config.yaml
n_layer: 9
d_model: 192
n_head: 6
n_kv_head: 6
head_dim: 32
d_mlp: 768
vocab_size: 8192
activation: "gelu"
norm: "layernorm"
norm_place: "pre"
norm_eps: 1e-05
positions: "rope"
rope_base: 97300.0
rope_fraction: 1.0
qk_norm: false
attn_scale: 0.177
bias: "none"
tie_embeddings: false
parallel_block: false
extras: ["capped logits"]
init: "normal"
init_std_qkv: 0.0361
init_std_o: 0.00848
init_std_up: 0.0361
init_std_down: 0.00848
optimizer: "muon"
lr: 0.00964
lr_mult_down: 2.0
beta1: 0.9
lr_head: 0.00567
grad_clip: 0.5
warmup_steps: 200
schedule: "cos"
final_lr_fraction: 0.1
batch_tokens: 16384
seq_len: 768
doc_mask: true
train_tokens: 127700000
steps: 7795
dataset: "wikipedia_en"
MLP neurons of a small language model. Each row is named by its layer, matrix (down: output weights) and neuron, and shows model dimensions 0-191. Each number is 500 + 50 x the weight over its row's rms, rounded and kept within 0 to 999. Numbers have three digits each.
A block is one neuron, or neurons of one layer that tend to fire together. After each block is what it responds to, as a language model described it from the Wikipedia text at the highest values.

L2.down117:500482505492590456529587495456474479546564529444429480492527514562483566479435522534505426508495521628502426499496576463464476516513472489464544547565570497493500536501454533514558458487511477503410586546408416459523359488550419530508583421545511469507591528519534441622433566517469493414506525590405489573459457563525545490489444356510514483487469500507486560412439447596476482654560479509424390530475497477490535463484524571450530471570581492495561430386512582509519545509511515497486513499425411468511544515501507486443512547487442539485516495463575499520491440516441477507
L2.down239:524497523538466534523521438447582571511480506531488604515544481446523389459578592479431482496542592542455564543532453500521489480582383418508434494571501432423498580494481512474427530490511512472439509503535450483432440476499582400468415442523549572522624488514410459589548385422560528520494469492442482540525535430580565438493466462560468450457516511505560516511577525560548492500541602504513567534495513485531523485543418521484557548364503561504459521458519520556524598392468525520432546519538513443469490438557498468488534486542502448479471377463453475536505425475524542539
L2.down336:499424397536566574466563378371492527527559486465506564472463506447520510506515489557476524520567564508471461498515569423473515476574483519391495564576523482479487564512519527412539516542573412487508508523510318483602550522594527544480499541540538554525517447527497577545462471480448411572534503469539492588464485516511440488466386493470451513463510486586535511548489516454350449445520587575483543605493564444482520460552514550458582471441493501479456511476502476491500448539556551437440489489403467544419540465423510548524506511462511540493437487504521489402504606498490521493
L2.down595:519521507501560486527553460562493592560506425581549415498471482489493463441499541413562473526510478448538465508570430581494455480526473540470529487480507551519545552529456467572498533478441457495563398474381378493582470483451489489487457490536600578472474435530455503557582461431562505476514455459381582622433497498516517516484446483475612497468514497493504489489500496491490448603530441506461516585542443433438443544530469547451572495458545514505477459410476551534609428530537574447435471540450431434525566583458407522534561459548452586497488588475566497469578492462539469431
Digits inside numbers

L2.down102:433529473500560517484508510444383434523478491554579489541476484398541411601522477528571446531517407539457476520470560593466406531420484572539539567506498442529539425514452469563601528521454586491458478451497468541436532471377575519567511508570477525529567475528466480569583607531512560549432502436510513518474468520495501530511541463550446431518542516471475478507517482487463533528449459465330522523514555517473408468537422419464443499505471556516540435537490461498470460497497572449481498498456531494565517518480425536503507592535584668561431528396493448470535491476505449495
L2.down127:499433530441482403559473566535548531512466397517543448558449585486528502569482549403466448520511490503434539500463387565630520590569560499539478455476485456489520542444435533540481475474546567483465492499471431532551583534475494482428559529574524502471492500474509389493593488419534617486483470636332539508558550491522499492568487461494496509490481447540511417428498567516536413483491486521487562464482496601566523471407454423494433473472541499501608485540518520486489585493466465490528623573466512451465571513538442573444473502523508528472529475512461431551481454503437456501
L2.down236:504563454370474462534493568492500438495522519470510485517565511542447414540507486572549519506408459545515495480431470559412477583411528455499501508541457517531517406460445490524498493546513532435548581492442537562420494551500434479603538569453572543526593494563482466514421530432458476379433448524460512496521468485490592515497523487521421484455503480467551552510428473525540524642496512491394440558508557489435500481523512507498497573524595653481555542522525548444549474472475474419500535553469625454522382501466516523458480468579553509513537455409479553515480561574409475472
L2.down752:486423522515445556524478536491367553445508444532535477542455540547569480584526555546572460470432579476470501563535499424493488525461498558479465474506468500375540453496485516550464522561480533519437569521501473462547503481496437455496492571445504471584496573498464529600470678419538565508428496535449441502535545389469504517534434449549532508535499496552555462551559575441481443486563462448579468489454492520561460529470483491532444489446585498587448576473515432470529513500485632467471434570498450431578534474495444588452443462426506573485555478494432453538404503429490488598
Abbreviation periods in names

L3.down59:527548496557547598551451527437472516456488470486544555539470477546473584626466442569483578572404464500568490564548610427452441531544520461491520524481575506481487418523463511522477468531437544472612476499406435455564607479630486563463438503531524508510574447535551487426441509546544445631487470505470493488532403469415503435541515450438524548569402526553373507500483467458570481448468458489529506510544454496441515469470549462450462500567470494547430425504477551493516586486464446431479506405511523452483405463498492525577486516546433539552475510489470508494519557490541397509
L3.down120:507468485490525507445496498523480429513555486517496542417522513556548515507444464481571528474493497510563403461395436440509515547647535459498465403525510455525490574494420470563525541560452473487532545481573576603477634468402461512502498570530497489490542542488525427489432572478391432459544486555453559517491428479379451582470482504506456434560495386510460499542551506461496532482507518513522558553460552499509416437517564437500388483609515531516503524423488480616521513527547564490512436601548388523485458515561429572519519570556476492502487467480539455415521487502532498401
L3.down135:377560548523489455440397500555557533437522457510484390437491546561543521500456423525393479507403582471485424424531542435553532507541510452550442540483441439515521570519527414542513437474469490505597519460586528485548490487432559440515436529443548575424540520478489426511563456511483540603556491449488479546492434418527484500519547537434463556521430546445540505522532593573540476461556470448452454559551479560524409491553581556564538516549457452514486466510470520418506498525517485504475389547431551448527522537546472638478544542508492465561492455408467462517579554502590491504
L3.down287:493591500501448571476532488529474570424426484479549525452543513446509436382412510600530510465491546478447431508473479425530518565508517459469540499456553490544499526450601432613498464509544473546499501553479547451462503448392529544532446528415457522502426460573516536518455581542475417541542428563515566443534420469493464438572413528439453573557522453486380485425448565474490521565472504490510429544502561527503436512558502453512489533489501569477490516429501583530471494516512521476471566421545518482473533504518430441570652608616419519515502508389560541507530505462531463455
L3.down420:418584463541535600489475425518526554528547515487513476506481524594529488457441537452488478533449497411508430543407590497374487505507419526477461534478528468513503484544514497526448496447444448435465456517532528562500566485362544521460549527549619470491446515540503421525508509480529507494560609463532424481410493485419449598557422412433514500552381443567482399526578584482487484451534506580515451486533505463512449531465564483469605510492592525518511492483553489590549518459563553549513441535460597528512583470567446469552512504488424544451439523561482546458427479458442504468
L3.down428:532537481617454515487464503446486477444537480502431484462460527469522521545570485461477485495528557380585495480528549474464445504541498548488391434552529505510490453486471609561480543534507517459502550479525537544441522439523487535464483615501512516462529481481473496456406494489440549459493513399516521543586554462451487503483542565431410513507405630494446485476505445611545551520564604592478492324477513434487524502503508414498586499550516555483560423537481548512524529485440410550474376491504454504521579433390461501578496566482482561596537434473505477456480468444481573511
L3.down536:442490463447444505477449507477474539575484542554479443591537429499452507491608481649486450540592386443460500455427598527480457483546443439609548504539443541519472486531396524632509489532518480502588532469490475499512505522489481503374460476455493480436503558549486508546478511512530437430514535495504435673495530520426519529579541476433603420544449471487452506519429501559490501501513490527501440457472484547469478513462500525491459545621519483549512537534466570552528402600552583486527516542477540530506471444574515513494469564566587445444512495506494432430436592492474526489
L3.down636:471478499509558485536463438474486482521511458450449498457601513414481478478595459576471472471561504502382496449490590507458526467577458501480525483458427483506488438539444547579490465590533491493501437459412450464559580524497427450521523467499581509431487565525494459499364481542543467442509537487449505541572477569556627455557528405538578443564475497504454547517543530609454402552427605472420549542515520537534469445482531524471429533542555467512475477431553566498519529440506597475487469475422482427550430454527583587497528460547514495464420513499634563464488557553483452481
Mid-number digits, word suffixes

L3.down390:557534539553492609505518513539436518517565420531506436556414480578468477669352606493428519455575592545491466506512476517464473501343490508506560503563477522579422518448445530508493542512557515604552563447498509455544527437476476492495473473480569519515544485436531470570565598587558553498445558518453561450463444433499412538472481564448501567484473510482487520522490534481506426555539525452497540447540515494503480468449512502425479540513521577473505589552480509556544538463487460478413461449411540478376437488452459441456505449521453562492563416507480520540495442439544511530
L3.down447:507471503582435543429460573586423504465510487518500410538419475449529483457533468624421488513514482588484520529460560577524421544585563534602494508473446496439468508508531487486418476577500385463569503529500462502470528548467460415535496461533548546484509528544524579473485563583443462410446489438379497510520465515533490433493467510474446507478462475477511528392453493547487428494527540503542478597455438430496474429514487600532522532566464486512596458454550548579539641522483411399446560482495498506541499530527520540554486476516544428510459473398556522622496435474567479540
L3.down523:504538461534548465489544395499511526556483428575493508522545485536507549535536451513523473470449511558434506480431488429509437517523505453475601432519558488549534507472538562451507498495474519495443524476504467463612555511543522444571534460506577557498520455495384616474498480637530525452601323521475494479519583463481533478555441496486552536550595476542516358520520509544540555486541555486546509602482496441520510500457487469560505528555388530513405446482512476507487522414526431436475462469430489443454515403465532407488422508546369477539561509487558597464434547505546509466
L3.down547:522540460557449617581448548499455537573476541483489452476486461514437486517488514528573502439584544517469479578410532480471612513470463503528553608517472483517562538407513470541488473531478515518501528485577450544491518532518462402468459554486424563499385528528581507505526522502549556458391470508529546533461464562447503487586554522439427510512480475546443546477567502547488455508457495584491438451465483455510449416507517427567460469547428483509565450430550413630532425455501525479542453477463579520397499452536456423495461443464430533561532430411600553513553542616446435532
L3.down608:511514531559435586514626495471438515491548516488499529456576543578457424565526615531387524479479460489494548463535466481566499420413460543528521509502581482527448510493540434477512528473442498575468510501483606568584521468522384458432381539467539473465478506496534550456573477571450572519456538575468515470491484435470506463431461533511477425540433495565573558406507521544521541565472506511381555472503382492607515481468495472493442400491483458480463411488558522524493523459447598438476496513538480521492535563479517468438444444502497606582501554540484560544585495422455511433
L3.down657:442445549473441517406544552483463546497484568560394428491501566460489367551480472481525542489608482581461576508527571535526437593433385485496485514571582474487488491503524443542469435538497464548543505550601508505560594446622473477533521438536518513413473527462523453531480462544546548503492387510410478563459484503466490502473556518501557488515481491581493496487561492437514452587603544418530545516490481414537424545517498447462506482499425464513483535479600526462473541495517581478385525550485583494430556509544433394570434489502558506535569446438484479499495476419547444517
L3.down679:540499516563504532508498509551536575558426476482469473540514569541469477514548564509536395464526557572521497570431410452510511535402470481489465474511440491511445520549649403532532518415554485483505435466491526586431399519537553568567459537526551477523466513532432463480528441409493539480554509535572416466394499533645467580468583514583555475510491461480472569445533529511520477509481572474437463466515482530421571412530466451433420445527509520457537441479461535453546532578502475471479479440450439465460523535396426518592435511537578521596444522583457516512485531511421492457
L3.down707:426457398524506598495449504533454567496506543472531486479495550489523535450425432555477506581518558494415539512434491487430546579565577530556541546552495545484540550525431475463568568541492454405525488480577371569471505550497555492537506503526475491475555522462454533553524512458498522455552425472466448526477520471535476437521436515439445520461506452595421478433548524513526493503563572527485468583532420541474447443502470504503449477567608478527423531529544479611577494482381504496460393454533545486510551529611428490501511544499640579444518436441420528422420540413501496453
Second piece of capitalized names

L5.down684:415564555554488535429522504595508543540579524523477554529479543531549479513508434588485577513583507497476447472533468476546515502507492422468526561463516489448536519414537468478598457466510526555576562449471472446485583554543442473474513622443501454476466639467510526442425536424535420535630483497470566569473485496457479496500611512503559497494529450584434512455462537418516510439554495523469478490463450477535464449416548468438540602587534549374478535518478485374432502393447540534476495472509453388475466473486537508482514586468497438484518502456550478474500478493574592425
L5.down714:460576415413469476500556586402547524487527494533538491452568453527532476561423504503588483431446457494600487459489560479446453593506566549478483537469493578584445462443485535484513530535404518440560544506431564462500538448486539395554516550491431483510485506441522571524621499438491466472498260520520521450550540541433538570434480516491482447559487436513418481550511641464529518488443448537442505429465483516452553505540555431524494592485525515558530528493471534537513497515541551427429491480506542520523481485521467595426543584451522482474469448493521486497557502459549474461
Surname word pieces